Weights of a small transformer language model.
Architecture: RMSNorm before each block, rotary positions, untied embeddings, attention and MLP in parallel.
Training: a variant of Muon for these matrices, 6887 steps.
MLP neurons of a small language model. Each row is named by its layer, matrix (gate and up: input weights) and neuron, and shows model dimensions 160-287. Each number is 128 + 24 x the weight over its row's rms, rounded and kept within 0 to 255. Numbers have three digits each. A neuron's up and down rows have the sign that makes its largest values positive.
After each neuron's rows, "fires on" lists the tokens most often at its 100 highest values on Wikipedia text that the model never trained on; "fires after" lists the tokens most often just before its 100 highest values on Wikipedia text that the model never trained on.

L6.gate259:141165106134128153131131120108136108137100144148112132128138116094117172093122142135135116106084114139162168107126149129110151127116127109132090154076160131085136158145113115117121120145142113124078115157112130137093095091188123127115112099089135137139137090153112157095129145144127102121152107120082089129124138138130173142082128112153143135156098111115144110142107143139125107090086
L6.up259:154127172103097164150146169094144167093180135112095150156156143127167149121132150077141114106135135088122142080170143119124165115144124149148099101146161111163111119119129123113128136125139173124112122143168101082091124113151117120157110138113150124136106095079099173134169089183133123162108118068137121147093149148127128117151150134099120138136083115136146160113156131120087127109109
fires on: "0", "1", "2", "8", "9"
fires after: "0", "9", "8"

L3.gate517:157148141155105152141112168087104095108078131116152119087161097129110098110096192141100121152123131107120093109138126082117103150146114091148134097147112110147187111126141159124124154154126136125113125134107083132138150109113121155184122122136112108120152128178144119135130112151119129121113090112132116094148113138172129113127124110095148101113056143150099128155143138114118142129123
L3.up517:178097134133116140112118181146156132147055157110118146131123132118153093105169132141113138106136107163158119150142099162112123142125127121134089109118101154116143142168130120086170089159111135141124126109138123147105162139166095159141107112128076121096161086087122147082144116135131139109141107140157156107133122086160146116115116116092139174139058138145097099130111110127099059116131
fires on: "9", "8", "6", "5", "7", ":"
fires after: "9", " Born"

L3.gate146:103153135133098110152140126087143074078129124133130117149124117093102147159114163129111155127152116091093134124150135129140133126140163123131167142086126150133151129135156174148147207148167080170156151126120134189150123129173136142134115152138071164151142133163125133090134143107113097105102071104115146127116102124108126098115125134139151139119118105120116087163117140158156150129111
L3.up146:098147130132107122115116156107124142152144138117140111120126142086116115128142154129138159120089060106068145123144136128120120114141104120141127106123206154160138139119140105108089121166147139163132117144138076134136113140140130123186145146108119146134153125087141101099124112145158129153109117101172132097138156150157178144125101114117122103116103145102174153166141141095145135124151
fires on: "0", "9", "\""
fires after: "2", "1", ","

L3.gate715:089143101089123122146130135120154085143164112132133102128134151159105134164154139094148133104087135122151173104095136111148120141132072121116135158124110154122103078088154161103085144139104104116106120138123131092078180158103135098166132160128134199116091118127134151102126132143102118114169135110106142090158106157103136110132117129134092122137101125152160153147115109127100124123117
L3.up715:177155096092121171116149103174157117123109115158067132152112109103102167147162123099172160134127092090146144141143132155129150109143124133145121155125114101134129122098132116142098116146134139147098167127131104138129102117097140147131101113147115157110136111125114149117142151152127158105078123103100077115147106148100088084117102098131107144124129143132096112095162099147139125090127
fires on: " the", " ", " both", "-", " See"
fires after: "==", " is", " was", "===", "\n", " became"

L6.gate399:157142114125146123099120125149130115139111125106095142134133094091090171100133137140108151135143095111145142120106107090095108130112120112169127132122127108119138149100102145089082121094137169129116133151095154100128105112141127179162124144117117152101103080164125111121144135121105092133143150156091130109109115095140146126083115155093146149118159115106171184156095096105157125109138
L6.up399:126126128110159138113146158117122112133144148126139089105150111152139115146151153178142060093131142134154168169119120108108129113111177120131115142117113091137140080130082139116103163114144108151125123164158128100126116094126131137089110144110151131111108131124086102153143085143132120104137127129129111086165119123133115123126088109093152119106077154155123109148147098068162105124145
fires on: "9", "8", "ir"
fires after: "1", "2", "4", " ", "te", "3"

L3.gate794:074150130169157131119127117160108117137113130121094118123105132103077171160104117118090153127139105101114152149131106149126138180124118107114107102105130152148137123151121163115133126176136125128106091122142171149124132108128121140149118151121111131104165136131143134121116166136164086188194115127099122130126148076151090137087165130118109123097172136184108176101134130160115130119135
L3.up794:120153093129165146143112166122096122081138122083139104124142159100101140147114111099129155141143143144089136139134137145099150110152123120097113119096099166161111122118158153110115109123115147124138091093097122150120105139074114145141141102127075156123149138105114092122146140140132124158119136107075131171141148150122127121120149182172176106127161142113162111138122140139132148147110
fires on: "0", "1", "2", "3", "er", "4"
fires after: ":", "–", "0", "-"

L7.gate0:145154141151126129150142128117105138107125103143153115119122139147168157154133094154127112118136152154129140131114106103143158106122093156100176135116114113138107127120110183127173127165090164146154139156118126116123184137108128104121137155110140081093126119163128093146129136140109150113141113106111120147174141137117112126138161131125122094159117165118129137126108118130129097138100
L7.up0:155157129131141093141086122105129121114181139109157104150132151128150131130137109144162155116140127143123103139129107169121183180147084086110136096113117108137132137154051109124093094107141125129137103128108140150120145070102198148158123116096111106072129166143106166120100076164100126131136108135144106097174104145134139114109157136135158069139118076099152132110107162143128145121147
fires on: "\n", "ab", " of", " and", "e"
fires after: "\n", "s", " Is", "mi"

L3.gate765:139101105104107137159117161106100131145107135120133126152122125081114184118126187109138157139146122121125130119140151138171143099143120120165159122117132116109164089149150156034121133131121129123083132102146130135075106151134106146108121137087139127145148165097119155129105145117126157150126132105143116104119143101096109159143150129148074118138120166146102157130149106109147108141137
L3.up765:142103118130127147158159152098152144157137108124136134110106103148097133123117176145149147143112130079134151145130129126150122127145155133128154132072085132147096139116131099095115135171116130167074168129116168142107102148152101156174107154076105109132153141084174159123126126127106146112078142127149133090148139114126118089114122139104103135124150123127121136081101104110128089150135
fires on: "-", "[", ":", " called"
fires after: "\n", " to", " /", " was", "\\"

L7.gate97:111102113166103136143173108126097106139118158127178126136108105112137147152170133106190144162131093117127173130139102120171165131143149129089131064127118149173102132122083136084136123154107121115131115136116134134112179123141081109169117125137118171098131154096123167120120135115129119179150136130134115108117135119162125116128144141162125139164132157124086114139144106152191099107147
L7.up97:153130127156144119113142146088135182126141119132137117125120141135171174132150145101118161107122137110131122154183138105131106129138164121145082158132143127134131150077115130089176106139088183139111109098125149141130165129121095120149151098092123145134139116081148154157081085157132114117144119149152065093141128116152104124118121149133099092121141100174110149119130171111177121117158
fires on: "2", "\n", "1", " of"
fires after: " ", "–", "\n"

L3.gate371:124152111172119085149123165121129125160108107113125131124154139140150142132123115115153135129104090147130103132125157106141103143078124141127169119110129130161116167158112134137132155143197107111121119155162118149060164115146139185125096146143119153129107170186149124145099144124126127099115165121160088136154140126100140125142068132145093120145090105128117125132133119114084102128125
L3.up371:116119089139149158109081127143103131132108147096100160189151152132143107103128155138122089126106112146136098117142174140123162139135145149127132119118103149110169120125071141114152100163103139137111147104145113088166156105065116144107093111113106134138162081126128113102134161103133150158121135127132138097132133104131093123122156116110093125106127160118109153144151112127117115105171
fires on: "2", "1", " ", "h", "0"
fires after: "0", " June"

L4.gate539:114131143142144101127140162101120098121163065118118087138169141117125100116144155109090101113067107131146185113104097098152134098131111156128129084122138144139142076134123123130087103122180148153115145093094163130102120123160112129181089134146110126146163137137138151116137161097114121158112096110092121102105124100104130154132151111100127109110114153135147136184109117106108073126124
L4.up539:156127142072136148078136158102093129149148084120109111112136084143095136140154134077130132136159097139140093119173155115102159133130151145139119076136152097133156099120114145104104119153132150106141093142134109066126105176149113161139151099114115142134165116155143094086154175122133133097120136088108123118117112142131129129125072160133157145118126100100190125162151137108100098121121
fires on: "9", "0"
fires after: "9", "1", "2", "0", " "

L3.gate264:118106154091140087129161120136138125113147131140141112139120100120095169143088154104117095171116114094145134129137124143136145104137101101125116082131168112136109106080157150137141159095087118153122121149116128125140130125165144157137109080117179094140115088152136115131182118138112137164164146154093159120102167109128104101110134138140148139094117134144142122141114060134140154098098
L3.up264:147128096167143110147123134156131089100125140152122120122121144137132117130126119124123126117166136123147116122105133087149143132126156136103147081142142128153113138132092137156108124111152128143161109151128139128148146104126143088113096102145123188134168123141078127123109123143128125120096119107106116103084099141117103099118153110174104170123114109150195100138111120125134162156110
fires on: "9", "8"
fires after: ".", "2", ",", "3", "5"

L6.gate246:124093124136148154156143163120131082127160148113115171107128148158123146131138191156121118167079106178154173083126132114130103141145107111142129081116136093124167085151141164153150115155151126153131153123130091067122133093145146124148133149151097131131147132154134181127141147130133112156079158158116149111090112132152136157117139093119160138139136144129111131184108142124123121138190
L6.up246:127137123132118128115145119124094103149154100140087137114124136087098142120158131142099092088147137153121170087110154090111114148105105120154129094132108123100108106125117131159115103115154124152111151121101136124129073107152105106155128171156126119121138091085096139115133158103088088173085155148096178082150119100086145144095133120056101105094105130121113127171128145121153096128168
fires on: "8", "9", "7"
fires after: "1", " ", "9", "0", "3"

L2.gate227:149086118126091156127127147129129086120163127118143158162093117084117143112162133137145105120123129127121113122145133109146147108170142136097136123101179155164158098125122080127102098156125110199111138152076136151106115142140121136150162133109119146121125137178126159116154148159156122138121102130078113130129122140154110147091155154111036108142104133154135077107111120121150083115145
L2.up227:141088098131098098160141128114142073074115126095147132164085122111132170124125119101139150102109127136145098132133148107088138135127161120132170095146172137128160116082124098141142144183136114142127149153143143199116133112127130156100097096138150137114116107139105148134130143173157154123124104114136123112133132118125139156145126131135090126117093159137115118142120160088117106099124
fires on: "1", "\"", "2", "ct"
fires after: " ", "\n", "1", "2"

L4.gate413:136156097100141153182110146128134129094122138152119099116138149124131156172131142158144122167149140164110123164158150130139120168098140129134153137115146129125131167164118126146098121203109124115067158134089147150150101120112133187157108134122116109122105095127164145129128118136126122143161119133177133120136137120104120147176104125102127153070142136141101161109115159137094143143122
L4.up413:159085145134127132144093144122110138156129148162136112100124134095157147150152142124151108119130105086149095098097135156138082176110115157151162157118143104137139144118121091084113132131088139065141175120130116162105103164132163114113077120139128147155124137156147122108092118108113108140123156108128118136141137117107120139122114155135183165099124141131131169088166079152141124143116
fires on: "==", "\n", " degree", " ==", "ib", "==="
fires after: " =", " career", " life", " G", "Career", "s"

L3.gate85:131127099102120166129077153155128114095113076196131147098124126138150119146135088103155097170150151107146125115124161081116159125134124084144122117097110098112116147090123106136089140115150134103102116135102146120120152083141137124121128148116073100133105107114172109116131095112123108141107176115113117126113134124141108149127118130121146147108127107125130140119099097157124151102100
L3.up85:132137136157138129094144101151109106114105146146132118166105158111056145122118117111114103130114138105145153108132137106158144107161122119154148152104079123117150111139095173091114180130139123143150136121153114083105123095157129101132128115110091115114190125151150128159102161170118112115119123115121110103129127127130178086140098120177161159097071119151157106169115108127111136099153
fires on: "8", "2", "1", "-", "9"
fires after: "0", "1", "\n", "2", "8"

L6.gate542:111135104119114144126135165162126070117182105139132106131121153112151122092138160156111140151093119149110150102109133111089134121114117123123127124138130119106124098118123113134113126127134142157078119096142078151119148127161114145155108159137083119111146107116166115126102156159146153080115128111155115130138147150135171144121130088129126088157140109165120118116101158145097102153132
L6.up542:110138115134124118132091119095111105143132111129122120126116112156082158106095083158114139160105146110167158116150134113117139129154115116094163115117163079155107110112133160118123092145159151142088098139135146117156123115138119170134123104122096108132142145112153112111124144144158200104139149177123156135133120134095160123119103113126072131105148157135106117155169146125128111095095
fires on: " |", "un", " •", "-", "s", " son"
fires after: " ", "-", "s", " Saint", "0"

L3.gate812:149163079117120087143113091157095158113125108122111143098078108131169137094114116151070124159171152115150152137120095114124162186171093077161153135112144131163137121146129123172112128137069135098153148096105129109134175138156164134128123107171159100172126141129106097144134126115124106121070130154131146115142111119148125125143166129099160109128111095123125105135120124112113144089109
L3.up812:138140138122166144159134124101153141118169137116121153116150136173102161137154100152087146138053143115113156142167104153126091134157105158110123127123110160143128102122173137171153095165127124136133173091105144139133165064171123093126135142206156141083110089163081129120134152130121154091134136151095107153132097145140135140147129168146156192059133142135116146136134111108110105151135
fires on: "0", "2", "1", "3", "4", "\""
fires after: ",", "0", "5", "2", "4"

L3.gate676:098169103156116138117127140108145151140140163166112068168136126091160093131154142126111110132128131149135097146117122162127160101109142174091086104117163127158139163140088123155132157128127144153080123147145097138133117130170177132145133161094158187206166122141143089171142121164125144129082137128149111159130149126115151127128149127126141137126127119131121130145136159129114091167176
L3.up676:121152103158114120109130110131123094175119117149084154094148150115136135130104148115100127113109099102135140102147145130095103137139097159144158106077113108137166130116118117148123188127170121096151125133139135114130190143098139107131126104099075118113128114093120113133125147092133142150133166153120148137123187141148121158137116098146132100117086126096145110096102172143112126106125
fires on: "s", "1", "0", "9"
fires after: " (", "0", "-", " pre", "^{["

L3.gate576:124118136120118130101107136095164105123112098123116121130093098130143145126107104095145100169091125125104139114135129122072113131173121120138098134106124146144124155100110137130106182110109119118121122117137137087098133044109149136107098172136120170141122135116165117142183131147140152123155121123097152155124152146138154120125181132169161160080147101156143152092183143166120152149122
L3.up576:162098124098113099124137123128127089084122125113144121175148126093111176153119111030136091131107120090140167108128147111099119158143156117129094118135096107105114150119064147137103123100183101129174146124143174126109106163109137076110141134167101143144149149151162129143105149182104118127112118119125079156113138113136127141122103154156115135119147083143138105123122136137171133131134
fires on: "0", "6", "4", "8", "9", "3"
fires after: ".", "cor"

L6.gate49:159128132108144104160166126142120144132134128117160081141129139169113110110138124113140117142113127162119112141097134150123154133154113119122153152119138156091079137115127119151130139110133144103124096126131139134167137154138100130124108116119145160135112091131100129096110173111074109113081148124094151162107120150146108099143149092070131132089060113128127134136159114113150128127128
L6.up49:132152149090107137140131132164095095114123105125106109146110140148128119166170122128123133165161124146148128090100186157156111146122129114133088101121100139114134074103111103160121089129113146103130115112122151149123119138183100109107092154169117151118161141148129145121137141147165097116110096152139145109126115163149138094116133156154138123145130132136140110099097148149150121105120
fires on: "1", "0", "9", "6", "4", "2"
fires after: "7", "5", "6", "4", "2", "3"

L2.gate690:114148112115113106131119098143108133173173139126087087111124145134145192129139175097102126154101131134156141124117171138129198130127126125140106141089123148133146135129138135148132110124111161146039148091153136109148147171126096109090121168079157091166144123106185101135140099092106143158103116147136129095146143113116078122105104139112138103153162106130117144111130125124135114113114
L2.up690:108146124163177147120128121163117178095137127105136162143176148126118119126106090152113167101208168152129144118160103096172169129157132121138103107112106099123108082132120128105192136120140166099130113096109152088145165072137116130116131136150118104147129141141123157111105152152113073125128141158070127142132119120146124147117134132102149115107154109090143128130105084134117114130112
fires on: "0", "5", "8", "7", "3"
fires after: ":", "0", "3", "4", "1"

L3.gate9:114116134139125125112175104124110152111152133122112121154159114160124152144144115137122084140126113122113127120129139121121123098105154145160200111101134098128089132127156158129137124124163145098132132130119125131131093173139096098111116149101158145182133130169171104143109132122127153126152159123093141124194174111157123089133136159131090131109141163103151118094149148183100080120162
L3.up9:128197123087126135150143149111101110163136138043122140118146087161105117096134128104112153127104071144179119115095098129099138120143139141132113145086131118123129128122154134164107104139141135139150134165101139140130154126162087108140145127177119133123087126115156121122103158109175144159079133106114154093133133114153125142126149109132107109119113114125113108126122173133139126077114
fires on: "0", "2", "s", "cc", "-"
fires after: "0", "2", "\n", "|", "9", " Ar"

L7.gate587:147137133125117136149164140153119109128145116159130096171148095130154115128125114151156168132127138128141167104107143148138132162151082145125080157122145121128099121124135151161133115144116101124142157102119107156124103135115126176127073151120101115142136137123137086106126132133137118115139094149153137154129162134125152115120146077134178076147124166104137133122173114107155104131142
L7.up587:142109152140124121123119158115108157121136117121119173166138146105119124143124115110124088132140150124113127157109140151153131118137093068126131140115143066121130112153137129128149164134162137132095106144160083129160123118095148107115100156095162105164154105145118139147111120159120159140132145082201104101089098142106138178124109147148135147116168152126143133174140115145137148088130
fires on: "\n", "==", " =="
fires after: " =", "s", " also"

L7.gate273:132142093180053110089168181150145142118123169071152129180119129140135101072138122120129083106129108099097049139133144156133125148115146110139171096132165156130128123150146125164141148169160127166143129080139160101093143135136151093123137138115133117111119142141118148143129165119137139099139147104143139124112122125066138158136103174120125101114120141125187129154098123158115074120151
L7.up273:079111096148115125109132176122117138133122157121154075177123119152140138119133168134103099088134124132114071100108125147093163143084102116116150131111131097126134122111140130145137116124112134145117147133123107145111113160099147121146110144156104136122124151136154112126177144107137127172156147166139124133137157070086131105147159136103109127094127144137133113092141130148102106151150
fires on: "\n", "==", " =="
fires after: " =", "s"

L3.gate599:098126102143182132115114152135115186138136174099088127145091097090114130135120131150099123108106142117134120118099146141142155148078119069139130128144164118110156134136171149110128136117182155100108104144171162084153101150135115164145179151145139152093124154122124149092102102105144105124134143126125121141129144141101129102114097119121092137133150075113129094127160139125073141155130
L3.up599:118193140118137093138105158103137150118162154078113141120091153138083179165097155112138190095125168107120128119171115132147137111094113153124140126144160168170127135100147148163098147148157127135116124153150116125148116155168128181171157170114085151112101118121134093129131119103106114141137118132155132110120103183137105136145119190092133143142113118157122122155128129128146137157166
fires on: "0", "s", "2", " of", "1", "9"
fires after: "2", "0", " Mi", " "

L3.gate493:155087121123145141095158121110130126174094191156135118159123143067153186127154161165110112102110133159108122123140129145097129130162144143136112104152086100107148115126127125136147151148128106152131110153129142109167122115126057143136166118103176122150099125176077150133148131149110115128112114108129108157144126132118096149159142185172097079129105165160102114117096154161160127142158
L3.up493:183166107191125130143132126107146162137107135172113081137087111138124134148114132110111140172140133132162100078163101094134136134159131081103098117101137159109086143092132128147097143099127124122100103112089085151101123103105124129120137152146151118133111127134097078122106133133131152171136134133150099123164100127122067113127132110152105149130067144123132151114125139126172167101145
fires on: "s", "1", "2", "3", "Women", "Mar"
fires after: "\n", " A", " Ca"

L3.gate536:106103097125087156127153140139147145139179121117175105138110153147110115126141131121172150126128127110144116127114096145154096147101142111102151094129089136117113106146156131146126101150149158171161163097084079154139147117144119159103147133139120109153119148126126145124154132141135068154150155098112107125118104116117105146143131140155085155107098161127134130125113123146139141143126
L3.up536:134099105143104154099156147126122112168146109141141080141121134121139123134154144135199200118108112151125095113071100119139138096141127122112131126113093142113104123146194131133121092160125135120135118087094072133138141146125114135110152117106126102141090147116145139128111119153110084114146147096127139120155070144097130156163133090108088111105131138119134172103116137138141139144126
fires on: "\n", "."
fires after: "\n"

L7.gate237:133101121151091096096135113076084144151112114127124109125126155105130147157160124129149145120101149134146068174085095169151106161150117116108099158157139141126071144166127138120122096111099140117132086141132074110119131153144084142138154108146184117119107171114123099150143090167120106136176097083166153138191149127102165116158123133146168120106122121138137135167137134133150135161144
L7.up237:128110156079147091094112107174099098139124138142129118131081112115159150108133136066154087139100083124183135104114126143099157140159152122136142109097140127120129106106171121145128164112116126083107149072119176106119140108090131165083128149151110138137126169117154148091136101106140097108162135162139119082115129106137120112095104131100106164113123171144068106126169106144119150138113
fires on: "==", "\n", " =="
fires after: " =", "s", " career", " life", "History"

L3.gate539:144144122180114135119126127094123102084130138115128116125159143103152142149120143148095153183093114100130146109112156093110095112141124126135131164129123173127119139169156141069108176130121149151100095097120142103139122121125086131144132151143172125118139122109132139103135150124138115180169160148094175145163167126151155107114141148112160125094115158083141145131139096119110113127121
L3.up539:162159179139125094116164079125103099106139096103083130162157053120128156107091113150152116159129122104127143130139128122133122133144147116113117121150109127134104125139103107113147139167142150104135124150136123098119134079120142144116091125129106112151160084119125170148124137160143145154127116146165142140168123163126099103094141139156129127135123114101133103160118112129141146158129
fires on: "6", "7", "3", "1", "8", "at"
fires after: "°", "5", "–", "0", " +", "′"

L6.gate249:094123130141116122147163138137130161112145113115141129124123101142150148155101084165086101110128110171090097156144092170090109090137107081136112120087159142117136116086142128162088130134165107144123135100120123164087153127097129120148152132137108122130124115142164118131106161170119118130166101116109128170152172132119123148143125176135157144138104117132170157127142126128111119127119
L6.up249:124132116123133159125132117150176143138103127089135147129158160127153164136142112140108145144137113120151133098151123131123148080126155150113115128136082131106077104154122109162141157145115140109130195106079141113098146113077091110136120144126148095115114193092123070125142145143061127139134137146145132136067118116121126193130163110125165156092139116138129125113171147114114137130121
fires on: "\n", " ==", "=="
fires after: " =", "s", " also"

L3.gate207:126124102101101104136119116129152122133141123190093154102082129113148122101086146096110130174151140134167109142134168136117142118119133162111145106110173147134164116130152130109105150162135174105141157153142158111133121118124125120116075122148098179151162146150088116123149077148125148114123147130093115105157147113106136165147112129155153131109136124108140131111109160060113139184162
L3.up207:078144110100132172135120128089104075134120130129160100119121130107149171134130150129168169111151074090119157100182139148131131105127152145169140179106119135152138176151122143141137156141173156118102125144151086129093135142107124106125116114149088149161189110102133123152155112123133111132147113156159149068147143144142154130133159134127133130126168103135131146168123100124109113103107
fires on: "0", "1", " ", "2", "9"
fires after: "2", " ", "1", " April"

L7.gate408:146110128128113158081117146142167125143120161113096141153119144134138146132173150145095100121113136136131111145106114175150113094150120116138091153129138129107112141151132149124127159105148111103123140141145135130142131153118154166138104124111145134134151156113134143125162130132126160138176170131134123153142185117132123114160131094146128134146167138098132143079161118146125119140122
L7.up408:151116122148143143159134131102173139111103122135115154146120176120135138124091107128152100142085143120149151107128117139129109164098146112108130092082131101064121103117146042132124156165119153066089134158140130133132152139100104150194142120141135155102130101101136132134151115135115139105135108113197155132134140113153103126139100094126113100123107152137104120133155151137114136148129
fires on: "2", "1", "0", "7", "3", "8"
fires after: "–", "-"

L4.gate336:126102132131109121110158108114150130102132133127074110099122130133122193169119126117090086055120127097096100149119161092063132145081124129118120131113092139145082112151108151173114110162156105151081120137073134124148120143134093136101139153131124126148111155104086138127193147153089096138102142128119090103116113116146145143111123130101161123105119139107128152138162084077121169118118
L4.up336:134087111121124123127177199166147106111145118147151112117121123132105081096172170113118122123101107141161148101117133116147132143185126144158111102147130097132168118144099097132142102127126156145130154131139134089118130139175078120162139143150125137145162112123112147132119127091120118152134112105132115120093125069132152121104136083144106133127109130137101101122131123127145109112169
fires on: "8", "9", "7", "6"
fires after: "9", "1", "0"

L2.gate745:140131139081157159115145121130127114137147143133110104119132117139147130113120158130112125156112153134149121079147114086112159117149151173108115162137126129068128131118133123127163102093129115117087115132126146138153133165129097124167132146152133157154098129135125158146143157143134102136106126147173139151120141132097092140122134085132088134156154138129104090136128131125139137108076
L2.up745:121100086119130092096142175131123146162140121156141149165132109102126129144138160137095137147129084132106106113150096138110115122118126156119129133144145157134088137086119125090117075158100166103152137109111144112121182185117109182169124113160162088142082121127081138151127131129135168112129144118128145118134146159099125133111139096120075113139124139139152172146127105143092148120125
fires on: "1", "0", "9", "ang"
fires after: "\n", "2", "1", " Gu"

L3.gate77:066122104119171134114091106133122127126118110176126128130115134151135136147159097097126139125147105118117113082123149110101096101156125113112138127119084152156120108159152111102155111132107165124102100120083123115089128101174102129083128131136089117130138142129153167085094128110140114134110132140109144120085157088139135203108148109140114113075167081092111133105186095109118120120115
L3.up77:086158091149136139126131138175075081105185141081123175128182122166124116131138145123131065160184179120130192105124134127116159123112145150062124107146129131126104145126143176112122139142102159114137136099140131093127115108109164117130126126116150134129137130142130142128140138116115136154123163118123104047110187060089115152101126094131105124149119154111122097138105084128150144113138
fires on: "2", "3", "7", "0", "4", "6"
fires after: " ", ":", "1"

L7.gate363:120117123163101152139159161139143123126091128102125104176125147142111174096095161155143145147117109120131103121088108149130107135147083112144131108112153145118124134138147105156091111198071136139130110115137123174099123133157175104145093118128086147100118154085111101124151183141101098144127116122144145124107127132129100138123116122088168121116153124129133101125114089132105135180110
L7.up363:135104134153133098115146118165105120126148169123123148133147139126135120130143127077110136138132108117128098145111133110144106123163082121134115111112104131126161107183130134131140149106106096105146156108120121112122119155115138147128154081143125122153103169113139143115141168126100118122173146092156151098103118134110141169126148160109142101128142167102126144148143111146132112169146
fires on: "\n", "=="
fires after: " =", "\n", "s", "History"

L3.gate278:140102104130143081125093108168133154090150160123153094180149114116124110096173150120138111160108154140161163123156146110104136100106161101128117135123155144145101103160134153164138126140073112142127074138164182145129139132150125125154119105128130182147119103156146089138129118137142146083131109139129112134112123149101171094131130126132130132138106108154148105159134161139110107153104
L3.up278:155130140130098085122119136190126119130155155152113122131131087112106140114104109125144083096147122134156127087120095136116130103102145147097125098129149130133092124146138139125151083121064093133159076175171147111084168205113123132108131115162135125129102125138164114167137108135151154089125129125124106173097126158085125082108143140159140103095133113163130112125127121103152108133111
fires on: "1", " since", "0"
fires after: "3", "8", "5", "2"

L3.gate289:122123126146189127123134109162097130123080104123142100114141088130115150162146091147131123119170118126127112125120119155132123136131101141150109157099114127123086164113156130128106120143101150125154120083101134162084143125106154108131096128121146119101130118048143104106125141119140095140064114136123132143119155106177149157146174152111148135101124136130114130115110143138170126108115
L3.up289:139159117145155166134133099126121113146094113100117117090092128136130101098155113152114134186157161156096128136095108123119131112140102102118189113117111142153123147077133097151146156171096129103147089136080170159119135103105103111125166137125124147134147131126132102127153153090138104140067136150164091137134114116133142121163091119142129115104139133103124131123127122127172139130129
fires on: "0", "2", "1", "6", "5", "7"
fires after: ",", "0", "1", ".", "4"

L6.gate449:146151162160148142130127156136150135183116127106114116131106167153101144108104158109125130143126138149169100095135103134149096132155127102150106123140156177139118128120140104129126105142145123108109141135040125144117136173131150142116107135167123100120116196130114080105127162108114145094115093118158142112141112138110105119143149122126140137117153153167118091167150127096148150110120
L6.up449:126161156130147119201127107126115151101167142104106156108145133164097129109119149121114099163132138110116097160068097115127148135112105156109138125123097128132150141113146112145087139138085143115148110126099134118114059129133121098124131121158142108097080061138139117125111144129150114125088142149124161161101118132148143050153133127145135169129125140138178099143122102173121140120083
fires on: "0", "5", "3", "de", "1"
fires after: ",", ":", "0", "5"